config.toml
intermediate_size = 3072
norm = "layernorm"
attn_scale = 0.125
beta1 = 0.95
MLP neurons of a small language model. Each row is named by its layer, matrix (up: input weights) and neuron, and shows model dimensions 288-415. Each number is 128 + 32 x the weight over its row's rms, rounded and kept within 0 to 255.
A block is one neuron, or neurons of one layer that tend to fire together. Before each block is what it responds to, as a language model described it from the Wikipedia text at the highest values.

Vehicle and product models. Tokens inside or right before car, aircraft and other product model names, such as Chrys(ler), F(iat), Brav(ada), F-1(6), Hurac(an), plus nearby words like introduced, built, models.
L8.up201 [164 165  78  85  95  66 116 152 175 128 156  87 148 146  99 159 105 162 114 101 175 143 155  96 200  90  93 101  91 158 150  86 135  96 151 158 108 113 140 118 155  84 104 146 172  79 135 116 102 135 149 115 148 119  94 135 128 180 162 137 175 142 174 132 148  70 202 156 117 120 193 187 159  79  99 101 112  91 115 139 130 162  85 159 143 107 113 174  93  78  93 131 119 120 136 115  67  66 133 152 123  98 177 104 152 114 169 160 204 128  68 146 132 130 115 160 140 132 139 136 104 165  80  55  73 145 106  66]
L8.up416 [168 138 121  77  36 135 164 185  93 136 152  85  73 105 127 171 108 100 116 116  70 137 124 150 130 172  87 104 116 172  94 145 114 140 130 105 164 109  94 116 109  98  93 146  98 182 120 111 132 132 130  57 152 130  94 111  89 112 121 213 139 142 104 107 133 136 114 142  81 171  66 156 146 146 160 131 126 169 190 148 148 174 161 135 193 177 110  81 128  97 101 153 179  79  98 162  93 149  93 108 189 165 131  79 161  95 106 132 224 141 124 132  98 115 137 134 142 129  82 161 142 111 138 135 118 173 143 150]
L8.up900 [161 118 167 154  90  76 185 127 127 104 100 141 130 112 156 117 106 118  94 135  95  76 182  73 118 124  87 146 144 122 105  97 115  79 149 136  93 131 136 132 113  96 135  99 125 155 188 111  88 136 115 166  85  96 101 118 137 123 110 165 130 169 131 131 144 128 144 130 174  76 132 162 140 153 108 131  97 172 142 179 179 125 115 136 147 164  96 160 162 128  84 167 138 127 124 132 159 112  99 159 147 115 184 119 139 168 118 145 101 125 131 106  83 128 146 113 155 133  99 157 164 167 138  82  92 140 132 129]
L8.up2074 [112 203 119  91 104  96 114 153 102 111 136 118 118 107 165  71  87 164 124 141 181 108 101 126 142  90 160 145 134  52 144  68  76  95 129 161 148  83 156  92 189 100 137 114 125 102 141 120 130 182 129  79 127 149  85 115 158 173 119 174 129 146 113 163 178 136 195 135 116 162 147 174 162 109 112 174 117  77  99  80 175 146  99 114  80 120  51 139 130 133  69 127 152 128  90  98 123 119 163 150 122 155  71 132 132 114 147  92 144 154 128 138 147 145 117 160 136 151 137 135  90 110 128 133 109 157 126 170]
L8.up2548 [160 172 102  61 142 109 157 147 150  84 165 128 144 114 196 107 167 106 133 167 130 111 160 122 136 119 104 126 128 133 119 117 111 164 103 162 123 117 190 133 177  92 122  86 115  72 166 104 141 169 139  99 149 122  86 182 150  79  81 145 164 121 160 120 175 111 149 123 117 119 155 221 112 185 104 141 114 104  97 156 101 177  70 154 171 137 138 122 165 106 155 103 151 109 169 129  71 108  91 148 117 142 124 144 174 154 101  58 111 154 142 208 150 162 119 204 160  49  63 124 107 119  56 152  80  97 137  87]
L8.up2577 [195 135 138 117  93 147 167 152 156  70 100 170 138 163 192 113 116 124 186 135 125 115 115 212 149 137  89 106 109 186 111 109 146 109 139 150 133 146 153 122 242 147 138 190 121 116 149 110 180  78 171  67 176  88 149 125 161 140  53 149 189 131 157 160 168  57 147 151 182 168  94 149 175 159  96 145 100  79 203 109 144 130  90 164 141  73 133 115 126  63  75 135 121 149 134 130  81  63 159 184 114  46 162 101 145 132 104 155  88 138 124 194 145  99 167 161 102 120 146 132  81 160  81  95  92 122 118 136]
L8.up2617 [137 156  80 172  88 160 142 113 152 136  73 158 129 157 156 122 155 189 131 146 158 162  61 161 101 120  91  83 126 199  74 139 140 112 176 150  85 147 146 102 223 135 127 122 104  99 136 171 157 127 168 182  73  96 184 167 137 149 111 114 157  71 154 140 189 100 126 153 125 153  73 173 136  92 120 105 142 134 160 122 160  97 119 164 189 121 140  60 150 118 111 116  86 121 183 140  87  90 118 133 172 182 164  94 137 158 184  88 150 130  71 123 131 113 133 145 194  91 168 137 135 155  67  64 150 163 113 174]
L8.up2952 [154 255 106 122 120  90 135 168 142 112 126 118 136 165 195  72  81 128  49 133 140 139 107 168 152 102  71 106 119 140 178  95 127 121  87 153  76  88 101 105 153  98 185  75 118 120 169  95 123  90 117 107 157 136 138 105 187 151 129  73 147 111 103 172 173 106 118  99 155 115 142 127  94 126 124 168 106  94 151 145 134  88 120 157 147 120 106 161 139 124  56 129 156 135 211 104 119 140 112 118  89 167 175 147 110 111 146  75 132 154 138 138 140 132 153 105 100  80 160 143  68 160  44 129  79 121 128 126]

Initial capital S. Tokens starting or continuing a capitalized S-word (Sarah, September, San, Sanskrit) at the start of list items, parentheses, or table cells; sometimes numbers or pipes in tables.
L9.up1163 [178  81 161  93 112 187 130 128 168  75 108 124 154 162 185  91 104 123 141 167 119 147  79 127 142  93 137 133 116 190  64  78 137 123 108 120 142 148 113 144 179 151 133 160 122 157 127  99 120 145 158  73 159  97 140 125  74 129 106 114 114 135 107  70 125 151 114 124 122 194  93 158 108  59 118 190 139 138 171  75 161  80  80  73 164 118  99  74 112  57 130 169 180 172 176  83 122 125 119 129 112 201  91 103 174 113 119 116 141 139 116 140 160 145 129 155 137 147 105  96 115 114 145 141  75 183  54 157]

Pre-verb adverbs and auxiliaries. Words between a subject or auxiliary and the main verb, such as adverbs (formally, publicly, also), auxiliaries (be, have) and infinitival to.
L9.up158 [117 106 170 139  51 122 134 151 112 149 125 135 143 160  96 115 136 170 144 104 137 152 111  88  88 120 119 116 107 120 127 120 164 136 145 104 103 127 109  97 222 188 140 123 130 132 189 125  98 153 117 147 169  45 100 128 103 121 123 152  72 108 104 170 159 140 109 137 125  73 141 114 117  78 118 176 201 174  98 137  86 177 135 138 156 141 109 176 134 130 112 158 129 158 146 122 154 142 146 163 154 178 155 130 121  93 140 169 153 103 112 112 205 146 117 120 161 118 132 111 122 148 153 115 174 161 139 166]

Membership/role phrase words. Function words that place a subject in a group or role, mostly of in one of the and as in listed as or named as.
L8.up199 [167 169  89 119 158 133 112  94  73  93 160 126 133 130  77 113 157 103 118 119 168 150  82 155 145  97 122 117 143 134 134 126 142 163 110 160  96  82 110 116  96 114 152 174 166 150 126  89  87 160  53  93 149 132 138 198 128 162 109 153  78  98 142 210 189  81 123 155 126 129  94 156 167 120  90 182 155 134 114  72 169 104  69 103 107 126 139  89 117 108 165  98  96 216 131 139 130 116 148 118  98 113 115 174 187 104 148 128 171 110 133 137  98 101 129 112 161 134 132  78  86 111 101 100 109 110 111 169]
L8.up294 [148 111 119 103 158 120  49 129  82 154 161 175 125 157 153 134 118  83 129 110 100 172  93  96 153 157 186 127 162 136 138 118 111 154 156 145 111  96 117 150 138 219 107 110 125  95 128  79 106 103 172 126 132 162 182 131 202 154 139 148 101 166 104  99 156 112 159 165 146  86 189  90 128 142 173 140 110 144 159 146 135 126 111 134 155 174 120 103  90 119  79 135 130 185 155 131 127 168 166  99 151 198  98  55 164  88 117 161 133 101 134 105 127 109 170 134 120 117 105 106 116 179 137 119 150 180 116 145]
L8.up319 [121 120 138 151 133 246 136 100 135 129 140 116 101 143 173 128 112 109  87 126 140 156 145  65  42 204 187 162 120 114 133 143  94 140  58 100 154 156 124 118 126  98 135 108 175 203 127 126 108  87  49 150 161 131  62 144 181 170 160 164  70 147 134 142 113 100 125  99 147 159 126 130 126 154 133 110 182 163 100  82 116  76 159 167 141 139 152 184 105 135 154 108 115 110 114 107 142 138  88 185  81 154 126 199 123 101 118 164 176 134 132 186 145  81 106  42 146 141 129 139 138 113 178 149 126 114 120 163]
L8.up1115 [109 176 118 125 132 105 114  79 149 115 162 118 104 156  93  78 152 104 102  96 139 169 118  70 102 199 190 127 152 121 147 133 137  95 106  96 156  65 107 132 129 116 126 186 146 149 146 143  72  68 160 121 131 101 154  44 125 116 175 131 123 133  99 144 146 175 154  96 103 154 151 137 115 125 101 101 155 137 116 124  88 174 133 168  80 116 104 117 137 135 108  86 117 139  86  80 120 108 118 139 156 132 137 110 138 156 134  95 115  77  62 153 141 181 145 110 161  76 151 184 120  98 136  94 127  99 148 138]
L8.up1526 [105  45 113 117 163 166 147 115 113 211 142 157 104 170 125 175 162 150 112 141 147 153 137 112 136  90 138 172 112 127  96 164 129 150  90 117  77  84 143 121  87 126 118 122 107  74 139 121 134 133 109 109 174 118 128  72 144 116 135 161 134 102 103 131  76 134 112 102 168 152 151 199 107 137 106 130 172 113  72 125 138  88 130 185  72 138 205  96 129 126 148 113 144 133 131  89 162 117 150 161 124 104 157 175 129 180 152 108 125 123  77 179 124 178 140  60 106 137  70 136 125 104 148 110 131  96 122 149]
L8.up2244 [126 119 105 135 131 129 147  79 146 146 178 183  49 185 120  67 140 151 155 107 114  51 174 117 124 149 128 185 134 124 129 100 172 100 126 101  66 131 145 114  84 156 119 154 167  89 102 132 164 137 158 138 118 139  17 159 165 116 102 142 152 167 130  99  96  96 151 106 101 112 129 116 116 142  56 137  96 114 166  66 133 131 160 110 135  68 150 131 134 135 110 134  99 110 169  44 142 167 130  98 162  90  97 121  93 116 136  70 102 210 137 143 165 127  99 113  79  95  88  95 175  68 141 195 198  96  55 128]
L8.up2373 [176 109 110 154 109 112 136 129 179 159 150 147 116 143 129  92 167 171 150 126 118 127 152  49 114 179 100  97 147  89 165 122 120  98 110 133  85 103  87 101 165 167  69 145 104 146 175 132 134 196 147 105 160 120 168 100 130 145 131 141  98 102 158  91 110  79 151 108  77 162  87 158 172 133 116 166 131 166 110 144  87 147  71 130 157 158 170 121  67 105  94 105 106 149 149  87 126 119 194 164 136 131 119  99 198 108 152 112  73 109  75 143 151 156 106 113 141  99  54 166  98 108  94 175 133 169  59 195]
L8.up2599 [133 121 173 113  79 150 143 100 150  98  93 160  94 118 139 107  69 155 122 154 121 177 145 115 171 119 103 143  97  57 112 131 156 138 123  78  46  93 141 105 122 144 162 110  30 163 196 132  88 102 138 136 104 153 125 184 197 133  30  65 179 118 144 153 131 114 101 136 119 125  99 129 101 130 149 114 156 118 129  99 116  83 189 137 158  95  90 151 102 123 121  72 108 129 145 146 146 107 146 117 191 123 133 138 127 130 163 148 101  76 145 181 146 130 116 104 164 149  97  77 123 140 146 132  90 115 136 138]

Possessives and initial S. Possessive markers such as 's, its, his, their, her in narrative text (Drake's, the town's, its resources), plus word-initial "S" pieces opening foreign names (Sinem, Sufi, Saira).
L6.up226 [127 124 113 113  92 108 148 109 149 119 111  79 200 128  91 183  74  82 154  61 165 147 110 125 143 149  64  93 185 164 143 150 174  78 127 104 124 166 126 155 189 151 123 139 205 128 123 146 138  67 102  89  77  78 151 111  92  78 163  40 133 104 151 117 109 162  99 159 160  68 141 131 133 124  89  96 159  87 170 119 109 153  91 126 151  65 141  89 100 165 129 108 205 142  92  91 108 117 108 185 137 183 127 113 105  85 158 135 138 137  83 164 144 144  96 124 128  81 143  81  68  77 165 159 136 197  96 150]
L6.up239 [152 131 111 145 105 134 124 118 133 123 130 153 103  91 108 156 189 155 154  91 104 124 132 123 152 160 161 113 166 138 115  80 133 110 116 157 165 131 161 146  78  60 134 124 159 151 122 130 120 129 121 142 167 130 125 145 149 102  70 163  39 131  69 132 140 123 166  92 157  84 135 149 161 123 175 172 208  85 123 192 149 138 138 156 109 134 197 161 184 147 136 116 180 107 112  80 161  98 163 102  58 150 109 131  73  93 150 152 123 135 162  81  99 139 131  66 102 195 146 113 117 136 171 115  87 171 176  52]
L6.up1457 [150 101 153 109 163  96 134 172 123 109 131 143 124 154 106  94 127 143 137 107 163 136 128 183 117 122 147  85  81 113 159  77 182 117 174 114 133  36  61 108 157 174  90 230 134 137 143 135 132  89 205 130 143 119 163 124 172  41 104 107  66 105 175  86 190 185 149  74 138  99 125 151  93 118 122 222 118 167 146 116 126 157 131  85 128 109  87 165 180 189  63 184 163 154 123 135  90 140 173 168  60 161 131  72 154 136 159 177 118 117 124 147 178  78 103 146 120 126  92 173 132 153 158 122 152 155 158 145]
L6.up1613 [153 108 106 122 100 122  45  95 135 150 156 141 129 165  98 148  89 140 161  92 109  96 148 119 113  86  94 137  92 162 144 110 133 118 130 170 216 153 123 117 167 106 125 109 133 182 102 197 133 107  88 144 114  91  99 190 191  67  94 114 137 118  96 143 125 142 188 116  71 112 138  83  83 141 144 112 166 135 118  89 135 134 132 142 107 150 133  81 147 132 120 144 114  99 173 122 125 118 159 118 141 127 118  96  92  51 111 126 116 103 159  17 154 147 130  93  93 137 151 101  85 156  68 151  62  88  79 115]
L6.up1668 [ 92 160 145  78 124 139 107 130 136 108  72  65 120  90  73 122 138  90 135 113 106 108 130 132 139 109 125  99 138 118 162 103 145  89 191 142  94  86 174  94 160 145 135 205 134 127  57 140 118 173 118 142 139 114  91  76 129 148 129 118  88 105 131 137  89 114 115 202 119 126 109 147 150 100 198 131 151 163 123 168 158 166 147 142 109 160  77 195 129  95 152 143 136 146  89 109 156 147 150 164 145 144 129 104 116 107 151 129 140 159  89 135 172 133 112 153  68 229 130  98 148 112  94 151 144 165 127 141]
L6.up1755 [ 72 150 124 190  95  91  88 132 149 156 102 124 106 117  90 164 198 118 180 173 136  73  93 149 134  93 124 153 149 121 105 148 117 163 111 148 204 126  93 113 145 144  90 145 189 165 194 193 120 118 115 100 141  97 147 159 116 174  76  86 139 139 193 138 167 158 132  73 146 115 124 181 116 129 167 108 111 102  88 116 155 119 115 102  86 160 191 104 129 146 109 129 158 150 160 160 132 109 149 145 133 110 125 174 160 143 126 167  88 129 124 115 150 110 120 127 166 151 134 143 111 137 128 127 100 173 102 172]
L6.up1894 [115 103 128 187 147 113 158 175  98  96  51 142 118 129 122 161  86  98  45 106 145 144 131 117  92  88 169  82 164 113 149 139 126 143 144 125 149 143  95 132 172  98 117  91  89 159 132 109 156 153  92 131  93  81 156 121  95 178 137  89 115  99 152 133 161 164  70 119 183 122 109 158 122 122 133 114 101 127 166 158 118 140 133 151 124 149  92 184 147 116 128 114 202 124 181 149 151 137 117 114  56 150 148 127 181 151 125 170 156 137  96 202 238 141 131 118 134 110 111 163 109 158  98 136 110 144 203 160]
L6.up2083 [105 104  67 118 117 144  92 124 109  70 140 124 138 142 136  92 183 105  79 142 195 132  95  84 109 115 167 171 172 187 165 154 123 159 109 112  89 154  70 145  91 182  92 107 141 147 100  99 101 159 137 146 138  90  98 131 182 165  88 114 108 117 187 144 165 122 112  88 131 131 125 112  99 115  99 124 107 141 134 101  48 113 107 154 103 118 132 107 167 171 138 122 128 165 160 121 146 145 128 107 150 106 141 120 116 137  97 143 103 124 105 223 206 139 114 110 170 103 157 128 113  91 115 116 177 176  98 216]

Word-initial S tokens. Fires on a leading S or s that starts a new word after a quote, slash, hyphen or space, such as "S(anta)", -S(iberian), /S(audi).
L8.up712 [205 155  76 110 108 199 162 105 127 113 130 141  68  97 121  93 100 134 120 173 155 137 137  94 116 120 153  96  97 169 147  77  92 145 104 130 140 140 123  99 135 107 123 173 150 105 152 154 146 194 123 154 129 147 133 127 142 168  94 170 145 106 156 142 108 164 182 105 122 184 130  85 130 127 165 153 120 125 172  99 178 131 136 148 156 147 184  93 166 164 145 142 131 138 110 118 156 105 206 112  60 124 137 180 152 166 162 114 132 166 160 124 214 119 103 101 102 187 105  85 167 160 122  57 160  94 135 193]
L8.up1130 [ 81 175  71 146 124 118  70 165 180 108 119 146 107 171 163 110 198  85 175 142 113 101 130  99 145 117 101 119 137 153 133 105 143 129  85  95 162 125 128 100 148 126  78 125 147 106 191 147 134 100 151 120 109  61 114 115 145 146 133 111  80 129 145 138  71 172 107 132 154 177  94 117 114  99  65 119  96 104 141 104 132 173 130 159 130 103 134  88 109 175  89 108 183 123  69 120  91  59 172 180 129 105 175 131  92 173 101 149 105 120  99  79  98 141 132 173  89 164 142  60 149 132  96  75 174 100 113 161]
L8.up1165 [115  97 103  67 137 180 138  88 174 136  65 166  88 151 146 140 102  97 128 144 192 143 114  34 121  96 146 110 154 103  76  87 144 139 130  93 129 132 132 122 184 123 175 122 115 146  87 165 112 132 149 102 112 153 131  78 156  74  96 227  52 118 137  93  71 140 150 155 111 160 170 168 108 167  72 114 132  77 113 131  97 154 123  76 112 117 181 174 141 150 146  81 153 129  89  99 133 161 171 133 134 152  96 118 138 177 120 104  92 150  89 163 131 124 164 118 121 174 171 109 126  91 139 168 157 102  84 122]
L8.up1254 [132  95 151 139  61 182  81 143 125 149 144 142  96 138 198 130 161  93 119 149 107 113 153  81  97  73 118 117 132 148  79  44 116 130 117 117 162 111  65 130 133 120 160 162 148 110 143 130 127 139 107 111  84 142 178 192 133  74 137 126 153 101 172 149 114 174 151 144 115 104  92  80 125 142 114 115 218 100 193 132 104 139 164 148  80 198 103 113  85 116 128 128 215 126 104 144 169 150 168 154 140 135 140  89 146 104  89  84 110 110 140  83 152 145 119 144 170 120  92 131 149  90 134 125 150 205  97 145]
L8.up2062 [151 133 149 161 138 137  98 148 116 178 134  97 129 133 117 155  81 124 127 116 104 130 110  92 138  85 137 149 159 134 111 102 145 112 159 125  50 133 109  85 124 111  88 165 180 207 131 101 114  74 112 146 107 122 106 125 162 132  63 127 129 175 165  89 180 102  80  75 187 150 141 122 129  87 163 126 139 171 163 147 167 181 142 101 151 186 190 199  84 148 186 121 106  67 122 166 155 131 132 102 131 148 175 120 148 129 116 108 108 112  92 114 135 132 139 143 133 140 111 123 112 126 162 167 131 220 122 124]
L8.up2100 [ 89  17 103 151 105 106  96  96  99  91 124 161 149 156 136 114 116 120 173 115  88 173 108  84 114 136 158  98  61 193 106  99 154 144 104 138 123 153 110 170  99 156 119 108 153 127 120  99 134 173 159 126  99 116 140  88 178  90 139  70 126  94 179 147 106 144 123  94 172 134 181  79 143 175 105 103 141 168 109 162 153 123 169 105 153 102 125 140 107  59 136 117  98 135 122 189  99 156 181 165  91 154 147 178 115 131 140  92 162 104 126 139 103 125 129 119 127 165 112  85 132 160 115 165 137 123  36 107]
L8.up2479 [165 155 143 101 139 152 105 131 127 177 104 142 190 143 104 130 137 166 142 147 107 114 135  59  44 122 102 142 128 102 115 138  92 137  98 137  43  78 129  64 174 107 101 123 165 126 128 160 130 116 113 129 113 113 118  97 125 130 159 129 111 124 128 143 141 131 140 138 132 127 101  81 115  94 114 113 142  90 133 114 143 141 123 130  98 137  69 122 151 140 148 122 144  98 162 115 134  70 157 171  93 212 176  95 111 118  92 148 146  65 171 146 125 105 158  50  63 118 111  87 163 112 185 168 153 175 192 129]
L8.up2759 [121  94 115 136 133 227  98  97 124 157  85 160 116 152  98 137 115 124 159 133 125 150 110 148 116 107  96  72 111  66 132 108 117 153  83  96 117 146 103 175 221 171  78 110 129 137  86 176 184  98 124 127 152  77 142 137 181 169 127 102  67 144 102 173 110 116 161  94  78 148 101 102 128  66  91  70 198 127 156 115  93 119 159 118  88  78 146 102 144 149 157 141 154  96 158 121 155  92 147 102 137 149 106 122 175 109 131 134 147 103 112 113 128 146 126 120  94 165 136 125 132 153 112  93 153 126 131 156]

Usage verbs and specs. Forms of use (used, uses, using, use of) and tokens inside technical specifications: engine size units, measurement decimals, aircraft or vehicle type words (tractor, biplane).
L6.up885 [118 144 134 141  75 151 122 163  94 124 122 122  96 124 151  79 177 129 149 164 162 167 157 126  85  73 122 147 109 148 114 106 139 113  98 195 143 130 101 101 158 135 106 126  91 139 151 128 141  87 138 135  69  80 130 103  93 142 127 124 146 112  74 152 161 167 111  40 100 144 123 125 142 131  74  87 166 128 134 149 118  77 122  98 109 169 122 250 209 173 137 107 210 130 118 136 115  62  98 191  99  87 130 134 144 110 100 105  71 136  73 155 125  77 201 138 136 109  94 149 142  78 153 178 109 165 105 166]
L6.up948 [178 162  89 122 110  91 155 161 199 117 101  97 146  91 100  99 106 146 160 154 131 138  91 159 161 105  78 124  99 176 183 152 139 206 103 163 157 134 138  87 113 115 149 148 139 105 187 138 154 150 152  83 184 151 142  94 113 134 152 152 151 119 132  98 195  75 116 128 107  84 186 106 148 177 154 102 129 132 172 115 187 112 146 174 143 119  97 136  87 160 112  98  90 120 136  87 160  86 139 100  86 124  90 146 133 112 102 129 137 174 110 191 166 142 149  96  93  62  86 115 129 134 147 108 105 118 122 144]
L6.up1607 [155 116  96 118 142  93  96 204 164 100 163 113 146 133 150 145  84 135 102 122 104 137 184 187 115 104 116 114  62 106 183 115 131 126  86 199 146 150 182 154 228 113  90  79 176 102 199 151 183  80 149 120 163 112 180 167 139 151 124 201 190 162 186 174 153 130 146 159 140 162  82 172 136 153 128 128 157 175 199 159 160 190  65 138 179 144 159 155 135 144 128  84 177 117 171  60 132 136 130 133 111 112 130 175 134 123 111 119  87 137  73 104 129 174 154 121 126  78  95 126 121 112  71  76  88 132 109  84]
L6.up1666 [118  74 123 166 162 136  80 125 143 144  67 175 161 113 109 186 106 142 119 124 145 166  96 151 127 172  91  89 156 107 136 157 163 142 176 149 120 147 142 130 151 122 152 195 157 106 186 171 124 185 110  81 127  77  96 189 152 129 161 143 162 150 166 160  95 115 126 104 153 159 159 154 137 111 120 148 109 148 110 106 156 122  86  94 119  92 134 169 151 194 164  73 189  73  97 117 156 157 122 118 109 161 139 151 148  78  87 191 102  97 141 184 106 188  91 111 168 182 109 112 128 105 152 125 113 179 122 118]
L6.up2041 [ 99 178  95 133  68 110 182 166 106  89 149 100 140 147 175  54 156  75 157 202 146 133 165 126 112 132 107 174  84 199 118 151 132 127  54 155 128 127 154  99 175  91 168 128 107  97 154 115 114 149 168  84 178 137 113 154 147 105 101 125 140 134 151 122 146 105 111 134 102  79 128 116  63 103  77 188 145 151 160 158 149 122 163 125 119 119 154  85  95 105  91 162  99 123 147  71 141 128  89 100 142 186  92 178 156 146 134 193 159 170 145  55 190 118 158 119  82 123  97 155  85 123  93  97  48 128 101 115]
L6.up2087 [164  91 118 117  90 124 111 188 137  69 123  76 138 123 143  74 130 192 173 175 125 135 151  69 142 187  92 131  82 195  97 158 147  96 106 125 206 145  87 132 141 112 129  77 121  61 140 144 146 152 173 115 144 114  93 188 139 121 155 123  84 133 121  88 108 164 150 127  91  91 160 126 178 180 104 131 147 121 150 146 137 154 152 166  95 149 155 114  84 111  84 181 133 147 137 118  90 132 146 138 154 167  97 156 142  99 148 167  99 122 132 116 207 179 136 105  84  99 130 111 127 110  93 126  79 161 109 134]
L6.up2150 [104 215 112 172  60 138 108 132 133  51  21 113 175 135 140 201  46 138  75 142 152 129 152 192 127  75 119 130 177 143 172 152 116 111 117 117  93  74 118 119  92 180 138 130 153 144  96 121 145 152  89 115 126 108 106 115  78 178  89 169 147  96 163  67 135  40 122 114 132 127 130 177 123 122 179 112 175 149 143  48  82 147 115 136 167 142 110 156 119 144  87 133 129 105 108  68 124  97 147 118  75 151 100 124  98 119 178 137 126 105  58 118 142 137 120 144 165 123 143 124 131 101 123  97 108  98 168 126]
L6.up2761 [146 152 111 137  94  77 132 114 145 128 155 112 120 154 150 106  73 160  77 128  70 101 151 143 121 124 134  69 139 120 113  93 100 115 147  97 134 120 149 127 208 152  96 151 139  81 165 125 129 198 120 107  99 167 156  89  92 178 131 133 120 173  75 122  86 166 108 113 197 126 132 219 124 186  99 183 109 159 136 115 129 137 126 159  68 154 113 135 121  66  98 104 135  72 103 173  97  97 121 103 162 178 202 156 141  92 113  88 126  85 100 115 104 153 119 121 125  71 112 144 126 142 148 118  96 138 114  96]

Hardware feature descriptions. Function words and word starts inside descriptions of vehicles, devices and equipment listing components or features, such as with, and, version, slot.
L9.up1578 [134 207 126  87 123  49 120 164 132 128 141 100 129 130 129 126 100 127 126  96 137 107 145 173 125 127 138 141  90 146 180 120 148 166  90 124 170  68 164 111 156  87 136  74 149  59 147  91  82 129 125 148 148 169 160 119 170 175 129 209 149 128 151 160 124  84 156 137 159 149 147 141  80 120 106  81 121 157 131 109 153 125 129 144 141 121 143 137  68  59  75 147  56 124  86 128 125  88  97 135 199  97 147 113 174  82 118 138 103 110 154  77 162 120 169 130 152 163 113  77  87 175  94 100 153  60  85 144]

Degree and manner adverbs. Adverbs (often the -ly piece) placed before the verb or adjective they modify, especially fully and completely, also newly, relatively, successfully, very.
L6.up421 [194  57 186  94 140 143  96 146 115 103 144 155 133  86 117  95 181 142 117 136 152 133 127 129  79 121  48 124  87 139 143 142  97 153 112 140 132 118 127 118 152  70 106 140 101 114 157 127 200 122 133 110 156  92 143 105 128 128 160 114 144 108 146 141 107 139 128 152 119 171  89  77 156 137 124  92 125 143 159 101 106 147 195 120 105 142 120 109  79 171 153  86 141 156 180 117 106 179 143 127 157 141 139 178 131 122 112  97 124 175 155 171 204 176 190 148 102 129 190 100 138 100 137 105 175  67  96 134]
L6.up748 [149 138 213 119 110  87  98 111  96 119 111  99  93 137 122  74 160  71 187  34 107  62 129  61 151 106 107 120  78 148  89  79 134 197 113 107  94 139 121 151  75  87 173 119 112 136 108 132 133 117 121 130 136 123  98 110 149 134 108 128  97 119  84 131 133 121 159 121 155 173 135 124 232 186  85 151 177 127 153 159  58 168 190 131 152  88 119 131 136  86 107 110 107 150 142 104 160 120 168 126 113 194  94 129 138 151 145 107 122 100 129 174 186 135 109 144 115  70  72 181 119 174 156 120 178  85 127 172]
L6.up1325 [114 126 154  99 137 126 112 150 148 161 110 135  74 110 122 149 160 146 159 117 129 118  79 142 147 131 137 134 170 162 139 136  94 157 122 116 159  97 169 107 185 113 112 167 168  81 142 140 128 123 160 124 154  91  80 154 136 137  95 186 156 104 149 134 183  96 103 145 123 152  92 134 133  87 120 172  93 179  58 154 173 175 115 106 108 146 146 163 141  75 185 195 110 145 127 154 121 137  85 153 158 131  99 129  51 104 145 141  57  89 119 155 114 128 102  79 131 137 108 145 184  90  86 107 190 138 118  73]
L6.up1921 [123  85  97  81 135 102 141  93  60 176  57  90 145 155 127 123 122 147 102  89 131 137 129 128 152  82 120 143  88 150  52 122  88 140 123 184 174 120  82 122 116  85  93 155 171 167 146 151  71 138 146 100 129 145 112 144 144 167 136 147 133 144  85 114 139 148 134 175 119 157 139 129 105 122 134 122 125 153 157 138 115 155  98  93 146 107 162 177 168 172 101 135 120 149 107 142 144 151 172 179 159 107 182  91 134 150 150 125 146  95 148  92 159 186  92 101 122  77  99 177 119 149 128 158 121 126  53 107]
L6.up2323 [133 166 133 131 149  94 146 114 137  80  98  97 148 146 198 171 153  99  72 106 203 178 133 149 132 119 129 106 112 129 108 126  75 142 129  99 103 124 145 159 135 131 120 131 143 144  97 123 143 145 121  89 167 101 123 111 125 158 173  87 147 102 101 172 125 104 153 147 145 143 140 148 166 167 173 134 112  97 192 126 135 140  93  76 137 128 142 145 119 102  80 136 125 180 112  97  92 114 118 179  82 107 162 131 112 110 118 140 166  94  90 165  87 167 133 115 107  94  67 188 113 154 144 108  76 105 148  99]
L6.up2445 [193 149  94 117 116 140 149 152 105 133 159 159 142 127 166 124 110 157 137 124  53 155 204  69 102 179 101  93 111 157  80 147 115 178 192 140  76 145 133 121  92 171 162 158 112 150 137 150 141 100 103  79 173  88  98 136 141  68 149 134  75 112 159 139 107  88  97 150 171 138  79 154 164 107 160 166 111 167 120 132  96 110  91  91 109 118 169  57 104  57 116  94  98 162 143 140  96 188 161 130 178 165 138 108 101 117 154  95 121 110 167  74 149 130 122 183  93 121 102 122  92 131 149 146 184 123 132 107]
L6.up2485 [108 109 163  45 117 139 171 114 111  92 149 133 139  78 112 121 129 142 122 100 115 154 117 103 188 150 170 112 119 162 140 120 150  69 153 111 118 117 157 112 161  88  95 166  88 161  80 202 170 119  77 157 143  78 142 131 117 132 160 132 150  74 154 171 205 106 186  90 100  72  68  92 163 125  96 172 140 178 148 160 139  69 115 158 114 136 139 115 103 130  72 168 159 195 169 133  95 148 176 177 124 146 126 180 146 189 152 140 155 166 145 166 152 138 133 107 113 121 120 136  72  85 146 138 155 105 147 106]
L6.up2836 [ 83 155  54  82 166 157 101 127  85 132 152 120 105 110 168 175 190 123 156  83 131 117 145 131 163  76  73 111 164 101 166 128 131 137 104 150  78 108 146 141 110 152 146 123 145 109 103 107  97 161 110  76 141  62 155 133 118 167 151 162 149  59 152 182  92 176  90 112 131  75 135 105 103 140 174 149  67 147  99  80 141  90 151  97 121 174  88 124 112 115 145 129 144 172 129 180 131 158 101 137 138 150 135 142 143 136 177 154 102 144 113  78 175 116  81  43 142 127 138 179 150 122 134 152 119 118 146 186]